config = dict(
    n_layer=24,
    d_model=640,
    n_head=8,
    n_kv_head=8,
    head_dim=128,
    d_mlp=2560,
    vocab_size=32768,
    activation='gelu',
    norm='layernorm',
    norm_place='pre',
    norm_eps=1e-05,
    positions='learned',
    qk_norm=False,
    attn_scale=0.0884,
    bias='none',
    tie_embeddings=True,
    parallel_block=False,
    init='normal',
    init_std_qkv=0.0169,
    init_std_o=0.00244,
    init_std_up=0.0169,
    init_std_down=0.00244,
    optimizer='muon_variant',
    lr=0.0138,
    lr_mult_qkv=0.4,
    lr_mult_o=1.24,
    lr_mult_up=0.627,
    lr_mult_down=2.0,
    beta1=0.93,
    lr_head=0.00804,
    grad_clip=1.0,
    warmup_steps=200,
    schedule='wsd',
    decay_fraction=0.307,
    decay_shape='linear',
    final_lr_fraction=0.0,
    batch_tokens=131072,
    seq_len=384,
    doc_mask=True,
    train_tokens=922900000,
    steps=7042,
    dataset='wikipedia_en',
)
MLP neurons of a small language model. Each row is named by its layer, matrix (up: input weights) and neuron, and shows model dimensions 426-521. Each number is 128 + 24 x the weight over its row's rms, rounded and kept within 0 to 255. Numbers have three digits each.
A block is one neuron, or neurons of one layer that tend to fire together. Before each block is what it responds to, as a language model described it from the Wikipedia text at the highest values.

Plural clause subjects
L21.up1559:135139160184112153181119096145110161125083110130147118076177102130115148118156135138139110104111157138116142124149140149082166118130117128158112138131160110176098109121147128107148164114161155157119113120135130149097156128144182095120138113118156160123085140138080154091174140141119076166

Start of new value
L21.up1159:129106132173140091101101144099120150149115128140133191130175126127160101118133109118130201139161129123126173141126134132157132110162105082183136109117141122155112133154122101097143147119111168137188139129121150128144195104106109069145140094104113123120153156082135104154117146123121137129

Family and personal life
L4.up104:144154128139123132112129109166169123140162123104118140143113074131134148154096092099102113117132144152106158089120151065144148142121128169123113145147154143142156128139138143119127102144143142101113121140140159125147105155143135143131154164122188133139112160154141060109168148159122091122
L4.up126:156155092139078166089160087138140077118086134089157159147106116106137083121117138087147104148097107125083165148108202107127151123129133162083114135117106128109100117129176089121104125118121141119128128117120105101112073129129142177153163135076101139114077127097121144124128160122133137150
L4.up370:135118112132143134144132154140124124135093128081146151133101146123112133113116140148132152133175097135109142138092096115120135126122175105140160135181113149098125135110108159120105088119100153140071140142145151075152110111165132145139124137135116156142157136105137099145105118094131133125
L4.up463:158132071120069057122150135145159158162129122130131087129111132158151173086137169108157118104100058141129097106147101163091144124088122127105134152121159086154145152128139095158129127135134137135148138119128088117122118127135165124134121164152108127117154104081128178091094108070129125068
L4.up597:067119139096111148117088109101125151110147151161148128159128119110119157129135137127166160122120120096113127165143097099126151153161139145107123137128115114119129123117154119110107115136089104121114128111146131119145136100101187147125136096157124137149129128103143117162154146211095117154
L4.up1689:097131103144121148091140127097103131125124113144175165078097155086129136092134111115082124149109117157090136120116096156109110104096118173141173143125117107121103131127097153169135143147119154166135126144124048150107122130106090139112144099156096113127130143114092154143116117128135083161
L4.up1819:099096120130154137130103115104195138166133148133122136090094145123151127123165150125141158144112149142154159181126127117106104102150123100154108087166160097132082107101159091142100135104117143112089119127131114129096113121105105101123141099169127138084112130126094129151154133118103136150
L4.up1921:102105073144126142159146123132159167111086131158154114099118143116129089128109108120082090089114082145131080134118111047149120117083121141113138110104136137142123108192119134133117105125095087096119152113147138135112095085147148139139140127099114160104148131130151151126176123175095119154

Start before numbers or names
L21.up353:099116164160135115159135130148164164129115130141160115098133093118134132161164070140098098113136121067108148144113070110136165123155114119135138126128126143115168115105110104102148086085131109111158121156140144132093119166101130127125120133136089129123151084113123115096088106112171087151

Pairs, couples, small counts
L10.up7:132150104170104134113134149147141166150053127125100143132138102086106123137155120124150131124095142112135153152138133182154161099146123126146139138121150119119132131188120088131111150053158169131131156069115151157123141123146129115163083127077129147142149093106142075132110146125090135101
L10.up1033:102122164089131113099104088160137151116122147095130106116142110114115099138178112102120148108120179131125121112119181176083160129169143138150159140153118133156123114101172144140109151130120125073086133134180139146140147109127117125132140149116113099155112100156135110135129112136158146187
L10.up1165:096135143126074147164151089144113154161117090109118116146129144142081151118123137126183145108078137140125131114151107101076148155129138126078124148128135106162145116091149176130138121155106158157065112112123115109099129105199170106098064098149137129162116118117130115084128131127105094149
L10.up1506:144157116155126190155101096129120081145085127129151117121147111138137083114076114115073153152144118144132147156068109172133119142133091129124131121155171153155133175155135091142120119096113153134147120141124160195113095134134141110142146119139157072114180109118126156091116117127125114110
L10.up1619:118130134082112134120096135148107112098108130097145116148145095140093092138145134119108123122125102135129161093102135135139093105120116131131117125132113130124135122110126139135120140138148092135095120139162149093155134114106148087116137089113104112175117094110119106143110152145120138117
L10.up1737:110128103183105179146138108141137139128113131135117132182157081096187175121161154116124133114144130150068145148111152129075077161143140087116134117152107150126119188142125111130115132143116106109121117112103130114134145079118156134163142112121088109124108082112111147147094099130150130119
L10.up2063:096127096114130115134133112151147102142084139130161162158131113142103131125158125147119101151131096100130145141162081158147101125151163127111107116167167096128144168143126089121124113119139137079141072140126140139154127120153163092097119117155099127126112109106106128121086096113102179152
L10.up2490:071175123152100172144128179106117134123154132101129110156125181130138111136093142144127138162130101093083160141156138114130148097140142154125097133146088132138121109133105142136068154136129122137165119104114150103103093086102154128123140094159110129109159079151145124168138085087113080093

Quantity slot before numbers
L10.up579:111134149090153104087130159158079151134122086145116112064103115111128158154116147109111104124116125125118153109118111076125116127172115098138127124087145144150117145148151092120128087097168119134102156120159144139125160109124142114118208136183129129084130116165153124137183131119124175122
L10.up1447:120084125141100125152170120183122156163106142138139138159123122143138140173113148135108137140130134135125143092085036115124144126123097109125131095141203127165165146126090137156123163152124113125103154127141138140126143090117113126110146124149183158117141108117156132127101112161118123175
L10.up1673:101116118162090157117141172138132138164142129082170123201141093100122133134128102096142134149159157148121129127128154092143160087074162153126139108129124177157100132103115119150111179140133109126161135131127090119116128133174132141161099119166113152125145129138126162132136124127129145106
L10.up1818:167106105140108138106127120150139121181104144075116114134151103136170135120163138097138117110112121097107173134131111110139123127125117139163141069137143146119151111139144122132127141143088140181064113107105146124117141143136137100193126116166135130103108144112125159142119118115152097126
L10.up2232:171123147115101122159133067131160126118128119091132146153170101107081097143119097099127112121100152096140152142145090105131140117127099112145143106124126140155140168103093091149161171083122134125141143124154130099111126124147142117132132114110127116172154115150110152119076124109154090081
L10.up2334:127160110143112119135111170158081130139149122154140122143113104127058113118146143153111136120136081141169136124124151115146149056129149093123115089134111170164138080146109166130109126111151136103122107103139138080137131082114137117161125125159124114162131144157136140131111093104161155111
L10.up2346:133104104153098129145137130140153117092102108128135100124172139104143161175106096162134122117137122129125128112086142105131067111132141135108144147089182107141098141097137118131125143148152099140146117095123182123146187106129149144132103117155122179121143118112155128155138133115125115139
L10.up2379:123082100142142142121156128086143127162118132124117114105146110118113114127195117128139122114138087115127163126149116127164170106162167181143139109101117076119099164109111126115133143109107126160106148126129148165114094096137099162172110124114113061127136108120178134117123123130181086143

Infinitive marker "to"
L4.up32:121154143151133108157118142150157102109183130116113146133092105119091156104084074137151163116109141134166126119137139166157129100100128136138161141133134111130143116130100119172109085114092120107110123100113082130140105138142138128130120121164151117143115114139120146093110129129098151099
L4.up296:180129095130130138134091181119077124137157099142149166124092114105136096144131122138145174128110164106125119139172142108115177157113187122169112139089135130141153066153121108117122111143149150113061153131120147130109096148111155106139117095122154100138129127117116107147133149135090097166
L4.up323:109161135083149117114132106122083085141154141105138144141110124120106124121106111118145186112103128120111105130114091138174144135126151133129139100134111115096129123119109119131104135205151164109095137125168114097093146145090164130139157099144180124106102150100110165121133097144115113147
L4.up1028:136117134132123168070178125150131107164103109132119142135105121101124117161072155127094101122051138102139120121157142118163135115083106118130103127132129136083148127144139146155146120093112149093121171139133099169129140149078128135101141116116123173154154141137096130121185151171147161133
L4.up1152:136069166078091120114152139112168128188127102146129112143095151117158117166135150132117163093068112124082113135127135156135159136120109113110107124126114102129118117162131083139122150147119112124077155148124124131118113098132141174090123126162149138152097134121114149106127112110145130121
L4.up1693:138142100129143125140105144148131130137124127104167096071146103109145124112123137072151159141122110146088077111132097137106122128123135140110188072139136120105136141115138134142143114148165180118139086148139124106102154147085134141129136155140122154129128146102106131145124146128113105119
L4.up1880:156175162114109125135124173120103120124128087094091171153115103151163117142070136126147164122121160139113105116172120120129117138145087084135111128146130105147101125117119126118063100147137119107085135158134086108099148123110189148105115101125132129101113134114082140127126133142128122124
L4.up2559:153156135100086112121125115126117142120078134120159165081125104109102145167111086134148153153104149135078137127156135121135150133151135161121140122127137113127148091124137083132096143124100152143111079139116166108171098116127142138140111080151172142113104124160111164143103148125107135108

Pre-verb auxiliaries and infinitive to
L21.up1109:130158130123156189178129118120115114149128078145122163112137139140134150181134077121149159152154123114141084131154140114128156143116107121154097097131159110107083123109106101135118112148101154143118118149106126150104118106106146119097131088141092150164117166136100125139142164124116129104

Prepositions before places or times
L21.up1594:153146123104160150153123145143074117108112115155123165149151131162140181128160128098127139160129111090140136123135153137134115088124109138121126089115126134131111105090110147146124113143172091152152138132096135089154109153114114129119061155145111105104113115129115138133162094166136161144

Space before numbers
L21.up951:116122122156143103158133129103114128111142139162186096183110134090153102119109111137127093092148135145106160105166140109116090099137128111127117076162142152206124138091110145088116163116107131109111134174094131135131138144131149131138132138139105131135167101129115129110128140189142124112

Day-of-month slots
L10.up13:138136128119104130124100153108140106155143166132072114163138118100145136120160134117152140103107088132160132126121134115156159128169109082109122138054127122186120115068124130108165162125131101143149146124113123119103163139159122150113094147139107097153167128137131136115109135098139141127
L10.up123:152154139101138125146125136138105141130133095128116156154129071147134124089160148086162133141116120135093118124142157138141069120142148087125129183122134175114126139135154117105094136109175126149166143117162122137134150181133138114155179108119106141141159121149121192151091127078168142141
L10.up549:097137136166120100136136086125138146137140145163126151128103160134150133093112172103101117107109115157146146135141086138146126104132091091128101164093145145083157134164121119188126094044144165121137135091093121141145097133131094147144114145104151101087091083106104118159129125137117111135
L10.up811:145153104161145152136103155120118106118122116121125135115140150084142119122053127097135091131123089082135093106161110137128093113131139129160146098155133163087110090111156124144145131117166100132094108101151186148159099143153119155151144101119148133148128102165129113152141111150110107125
L10.up1405:107143106134146107108136142125129119094086114100107197154113135138116110111156165176132106090150130125120143147141112140122129184119095089114137106131127138103112143147138116159153143159132114113162144073175106134129134136119133144144155110099108153140140109172108120103155142075145114126
L10.up1630:125134119104146152124110168122095095134144137136137146099157115144116095122147143119147194120151132156123090126122115129108104101122110135107103137130147141113128147121146125099166106091135098164168138163132154154134136158129101157177101179084116129150163136110119125156119095095118126128
L10.up1724:143152156126101144118105153132109119142168153103141131167134128119163127111179134165115115078116156144097161139128139146164161126101125118107124111125175176138142152112127113119116165136128109099140132130135129132103098120150078125121088140135162113127118138142096139107105133131136121106
L10.up2553:113141158133090110127112098140054162124137145174142180059149127102142147137149148103136104143175129129097111108162123130134114130125121135106131122127151149112119106138105123133133118127146124109144099166109081121152109097104149131102148124193076122117178133133087127118121093135097124175

Post-verb directional "to"
L10.up644:143141133114112089108150126081137153171121095083141184117135122125130144121133134106129145122111142130122105095143140151131121159116138121113131115146147106104135114132119123139131126107118144138113135177138080131080133138100133165076136080143134134171147104156072169147137117123105144101
L10.up720:110193109083131081136155102139135156139129131117174111120175143120156129144160123143160106141106114149084093116116127166147126152142175157081126073157112111156169151148124162086159120146142157160110146158125142195111103156078135170141101100131173143111104081125122097104124119132108139147
L10.up949:131140146107126123157148114188102156149140144138151114077102124129125127142124087127126113159130132151120134135150089130129136155105153134142120116131133099098112156099123152133155091123109134126095104112123103150149116092103138139133135109108140162132086148151155121097106127119127143132
L10.up1070:146104110101136109159145140143094135116119114159145129125158123141133117154072158104164106139149121150149111119110137151109108147152141119098146135097110121126072138132166129146139120138152133139129144101182055182156150142103145141140102092106155084118088142164132125096166107158102111160
L10.up1248:158140141127122140125161130129136139151204083108155147148145111145164145117115147080105155131137128146112109124100099159107078132157150110135111124124151085122170156160098091101123126112147093142139142179097122143112154107118142142099104173119194193114133123117106147137107125107136151105
L10.up1763:128135126152135139179182141161151102146137117128164144118129127175117153125140136135104116113102135134106114159125137132103111133129111129134156133140079142128124142117158087149136141114124063129157131157102117126118147102125123119140099116101091147087087131117109159125133159141154144118
L10.up1838:090143126182127153158108165128048115149091129120109079099105085106155140114134131176130092157137109133099134114156121127197138161111108133112132109134142126110128153131114119116094084139136136138121142149116126117116157112088139147181102137163133155157125084151145079138128135125164140089
L10.up2013:150152106123097129112168162133165126124165148130139136110140123137166140105155109149124110144118131106128113119158138111106102111114111136120094081146134127071132155127127143185151160162138139084150174145109141130126116137106156105110109106111134132097150091151140143136106137114124167149

Clause-opening prepositions
L4.up1171:168115114143111119142131116110092071151143145111144096113128135128128115155108116131135099140159117135116107160128124121094137097124151165113143112127082123122173127122161123123113127137130084057125104155117148124118104157132121136129130143184122095121132125134103128080117159139122149102
L4.up1644:128165097123144164145115131104169136116131126100111110162107123129118093154043136116130089133164069130148119099137111126147091126116116110118123128116146130156132104123157091150143110131133131085151143136125080148161179115099134162160156126115146092085085093143124174100130127122151145158
L4.up1777:094123116169141177118137168145126139155126139134107158126159159143072098148123154178106166130149109128159085140180110134172149153148160125158153107115121154114118090124109073100119128098141132145087085135130111114123083112113125124145152108115102103113101120146099151130132135172121132118
L4.up1854:120139161108163156124131069141153138107125109143121126119115151115105105128105120117155091179085158174137145147172079130088096100125129131119126146119135130122160157149124122109130109140100136087123143147104111131108094131115121115152175074153116164111102159166160094133142151137116135105
L4.up2020:140129127123134133127158127089139095155139168083091082159094129140154109129104129127143090124149089112150129108137159105158106107096171149132142201084136166169141145145137150121096118132082083126155087122110152133132128118118153144107099132151079148136104132124134156129132102148141170105
L4.up2021:089090153142100133103120092078147097199156120123118118128127120144081104131153134116164139125139118131116122120143123135127167100113140116146183135113117116150103111107126111175107107149116147120113120160123109159113115154093093090120132120138130157106113131114145123053125105152100191123
L4.up2194:136130112124131120080099122135147114139133134142116143077119103121103122130099132102093127144106136144120141140123154129102154128145139125094140122120160145147116133147128173160132135101092115118102083110132110162112147111124147085098151127146128125121090171106158136113126172173119121136
L4.up2243:113159115136147154154155087159141081161176136122131126167137090150143075125153160123141150152126103127107154129133120100148131103103133109144147135126139139136130159139132126159131118126141135134138138143157121135134065118097136107145137141137163124117090136102152139141124106160146153115

Clause-initial "in"
L10.up21:161143150146116144116118150138138117110066128152131142090132108187155109087133127122112111131110080146152143081133135113105132151124103116086119127121080113108104136103143144145058122148128133099098135125109120108130176148116152166115091152147163144120104125159142111161122132165108134134
L10.up775:180157112159098113093169130096155122132101128172135190155173114135084128122149111155092165155183137079073130115105143129133103070126131110091084118124150149119113144140209100140139107116159120113142111156141142132078123152146108120164138103087135132106100112157117115106099151116153159119
L10.up1252:144118152074116159096103130120164104149125094116125109122118111151138126131133142118125143130156104142072127148115118141102156126133116163157127146145144176140114158111085096128123141060140179150074114119100182136136162151094120113157133151125129098131115137100142122132114126143106129143
L10.up1468:113150133118126133111128136146115157087134111160133131120148150141146121128180134165133156143142105185152183144157138107149152100106101140104102087117093126119150127100144154141105113129127149177127137150120162109152065131104139118171165135173140116122122098152117148172117103166151120155
L10.up1541:121068133129133147098095085115090123119143065167108162107076124161088139103120134111139114120133100141110135172181130131100088094128137105134143091117108149161123134172146120150155150082137114126126125133114111109130147115112139118119135129145121108103101105165120142130125119104101103090
L10.up1709:176124108143062155081166121154101130128115126127140114104135142126080105121118126161071109167142153124164129158119115106144126130131136138125122134128117107122091181143127160162153082095149145154158112111133138173151127144096097115125135131121108122111116136128133095169113124132127130140
L10.up2200:169125129117136160123088102155136146160171073085143144157157133132146088114100121172155132127123104174139138129138123091145134156138114146135161106044143157161165122150138143121127148141104125132144110158143111109124127135111114141170099127148129137136152099136156114137179111113143149148
L10.up2300:121143137127100139112150158110148149173122138155130112108130138131118128127138115133164114124101108122125146137124119106110164063129192127105124101143092153140162110140149158115075128091180118121133108103122131136120108163128157155131113152084134137125103110108079156112128123144112095107

Stats-table cell separators
L10.up24:116087138121141130178122129110135180174144081081081133127144157133176133095159105116119150144106145152066085128122164128081145129125093131116149139134108165152171112119125154129141109124116122110127119132116166158132141132109154087097112096105087154162171119141187118105101111131135144099
L10.up243:102097118128141119112107098118125090108127132127145126149172140119124080106142137140130132106124086117114128096171125124113082105143105126116137114175110155108177144119116124158125152107105136086141130157152115141143114118110088148149123103124123118115118102086137100157132119141109121085
L10.up275:151097120106190128091114146119163115109134111132095150151126158105128145104159128130157134117104105138134135119199139118128084148105142093144086139168080137145118179115100159146125105096134118125143136184138162103109139118103085102142123102079085104129131134164171172185120137115134133159
L10.up283:130117142188137094092137138171112153118090147139121182118148151107120159101133135149126164131150117114101125101090103129116147115140146135173153113141113146131133130111151177166076136120120112065122092107167125179099128157106128143122106148143147156133152130147131122133104120084146121121
L10.up754:093145129110090078141127125103137126135112126107111140135129110096096118065132138167126116107134145158143164111132153127175161126167092094170074104173116159130159174174131162180151152138112105161115111135141116090163123146132107143127108148139173160123149102142143140153117114146114146161
L10.up1626:140150140136157090119122083108148156113133090133145094104137160105097129091083125115119161102121126130099122121115148143135114127146127156195119124092142153133143154119123148164140175157135129122104126160115155155147159140161096151134099159125134157091168159133157130135108106089112145157
L10.up1834:113149118108092086187182079120100151147114152149126107104130112132125109084153119129175125152128130120135126120132140143106101128116024127131117146113112093142153116114131119168154117122142131134135128134169153143138134121131089160158103144125131094145167132126140115144109110131122151074
L10.up1956:144153122114096105133141104112120099080156131135175161119163134145112082117113129152082125097110139132118104107127115139155139128130101101124116128124138125152140122141120115150152167127172159132116146150124165124115150125143148150144093182122135185151159094144123140135153139125160114102

Day-of-month numbers
L4.up269:193148113105138090104126134150085127130052170144163122140099158120099117098134139134124123143106076148125115141118106162154150143118163110140118106116164137143156120148107157141107192125126133140132113109111135115159144082133121133189142154092140097106155120104099148174153115142072173148
L4.up444:130155105121081078147145108127105107116101123141154117145130110108137128133116130136137116104137134121109127116146148097121144103170099132099114114128111128170131100097155154115125152101085106125164114090112112098163117129123109083101154153141121126151131143121134130117142134124113152106
L4.up843:130155136140120126128167121115121073166157185137140132083131109093144108117144125098168169124138108156108149172122134126138134150113089146134193172121106118118132129121143104153139129121116094133135097128123148147121123164145120129121127141147097178171131134139121116140118153078100123131
L4.up1668:131108106154127154100134143116123141127106145158138098141089130097119115131149192127092129131114098097130110124147140097196131116138135148115152143084153145104170099131151116122153122125177116131170113122152093146150137131159175105136116118115079121179150094118150111088134120152095085112
L4.up1896:142143128195139128110152166148104107143133097109167103123172174122139103126131130087138144131136086120104101196145189107157118116116107083127116140137124114138136133206130153131072125107132119108148156103187140150104149131163093136118118128131116055120111136121136157095150129122144152106
L4.up1984:146123087097086150133143147172136125148113159122123085131138152113146166124101095125118157102113141094091147170097115113142136097114095153143131150112116105146146133134119141131158083132152090106140143145142158160090116109142101112144096119092094145163138111116172117122138131105098158112
L4.up2004:083152103171145143162112116141103133099106105118112086123085157138142142141160135122162104120131112112133125131145163131152131125120164142131128129140135099105163123110146116129100096145090134158130150134141119166112099128089153093124121122122107144140104178160147154080106118126083113129
L4.up2286:149128123111137162107138157110149106117137151126156144155080158152131092145157128142115153133123121124111115169097113145177146137122082156172112079126143123135139100111125159135137146101153142097090132139159136142093149098137122144124130154071079138120112106119120154148089101078123136138

Mid-word foreign script
L10.up1023:108102136109115118129144120123114113073118128131132128124084157134130143133145146135156104113150154131159135119106141102130115103119121106160130152138141135103172169143107147138133138151140118128164082106117113115144169108149131136116109089146098146169115113170130121136145167124133117113
L10.up1364:103090111114134122167119117110151160113120126133109143122134132116127129136117123154119166168110155116157161188153159086144106106100104135124094137113133149142148179116111171138140155136115100102140080126129134162079119128107126174098159157127121088152157134135149081103125120188114172127
L10.up1876:146149121104101125131113123116164131154144125169168143132097164162115061160075123187136143115144106129120106167141121157115147125083116158108163126167099107157154157116140135116158134093103137107115114125106126138109133136083128144141109131134120137162105122147096109135118103109139106129
L10.up1952:115104140106099066134131134146118101139112117134152144121115112136141154148066140110117099122149086131105189143132115100145140108120102126115150127134090115134143128153149118159163166095112137156108126151135156101151171144105145128172089152136124154110141169151098139184121166126108100125
L10.up2157:158126126106086080102126118130120106098115120131136125099124119168129089114107167143149151138116131147109122120104150162120100130120147100106121137099120107142137118107149157150080160147101118091144129110122155088126141127125054133140142144147127118111160137129095144133088108159119145102
L10.up2291:125136175160162165137096133112137132099098159123139149140130152112120127141098160133157126134122107110182166142139160106144190096104113146133138171117125135113077145140117148157181096122118088095111105157134144159125140149151108119128129109129087087141151116090094074095143160123135152130
L10.up2390:119124159131092143135147136155150109104155082167162109130090128107151127130086136161155091119122154111139144108176111167157134094084096123115151100092111171132088122162162111127124125144118131091108112130126125126143136085140137094124129133123088114090137124102067095141077153166083121154
L10.up2428:104104119127147139099117121130103104099192107144151109107115135073137173126143157146145141116127139123145155177165072126156136138132112103161143124102120127125148122172137132130153106126140096161160110139098129090107088114156108129133089093119093128108116141149138115121114133104100160112

Separators after stat numbers
L4.up987:112148154139103114113099136122108079144130148123165088153118130094129161095112165106122119153158107112102105087069158131128162120141137147122155086117096128139111144130133154125082151136145086156142123158133102123161150100116133170148098125122125138139134147133123101128098125124129129098
L4.up1019:172132162132109127145148162087098135161132155142086161108081113102129125149191140120123100125115158125135136151120083121145120132131133142127157111123148097139100113115116168143130120133109127133104132142137116142113201117146159122136125124146100130122142125093150151111153129127112114115
L4.up1031:130126151148156119143075106128117147145112148143093092116112143128170141131152122145129115162127133119121103122100142099124185135108134116107076119122123123129126116129148132155135155137113149146116113125134140129147115120130170136170130097120102112162159110139170130109104096125110104112
L4.up1050:160111129122128128137179129109117139114111145133114120110092188087139107106099148141158106144138136107092143104130144108134144121130111099142153088130092101163122124127142141138137105109133113130155158118144164141146179164086139159112112144144135163169182123131102168132125087134186118123
L4.up1070:169131098124118144141095136111072152157135170141144103119118106132177097091107129106143143146143147132095129108137108101102134152146128111187151119131143136129126091126143098121092132108151174079144135125169126161108148107151121117098143143118126103153139140167159110117094138122109140085
L4.up1456:142116112152102104125128145125158108148122115149095160079151153090163115113144135112125097155105128086130145122125068123116136097127135117158126170112118168116157160116093143109181128155146111130123118143134131114141115110108105157118119157136122119121086116134100185102102132178151124098
L4.up1498:093174087169112138126131109136120135135133128137115101087116118124161101098137135190147162119122078102159086104151126120109190102132082152107129168146127117124143177124166161123150110127142143135164123121090153104141090108119160153096140141122135110112143126141156103142090145143121157142
L4.up1742:150092126131116134136137142103071153112092124146099093133092126142104146067107113113142134139103129123131102172098171152087134154140138130151127138152086130138141095139147144182155101140122138100132144104130138129094158116110160132118174096109099121140099120121142140119122074147126143096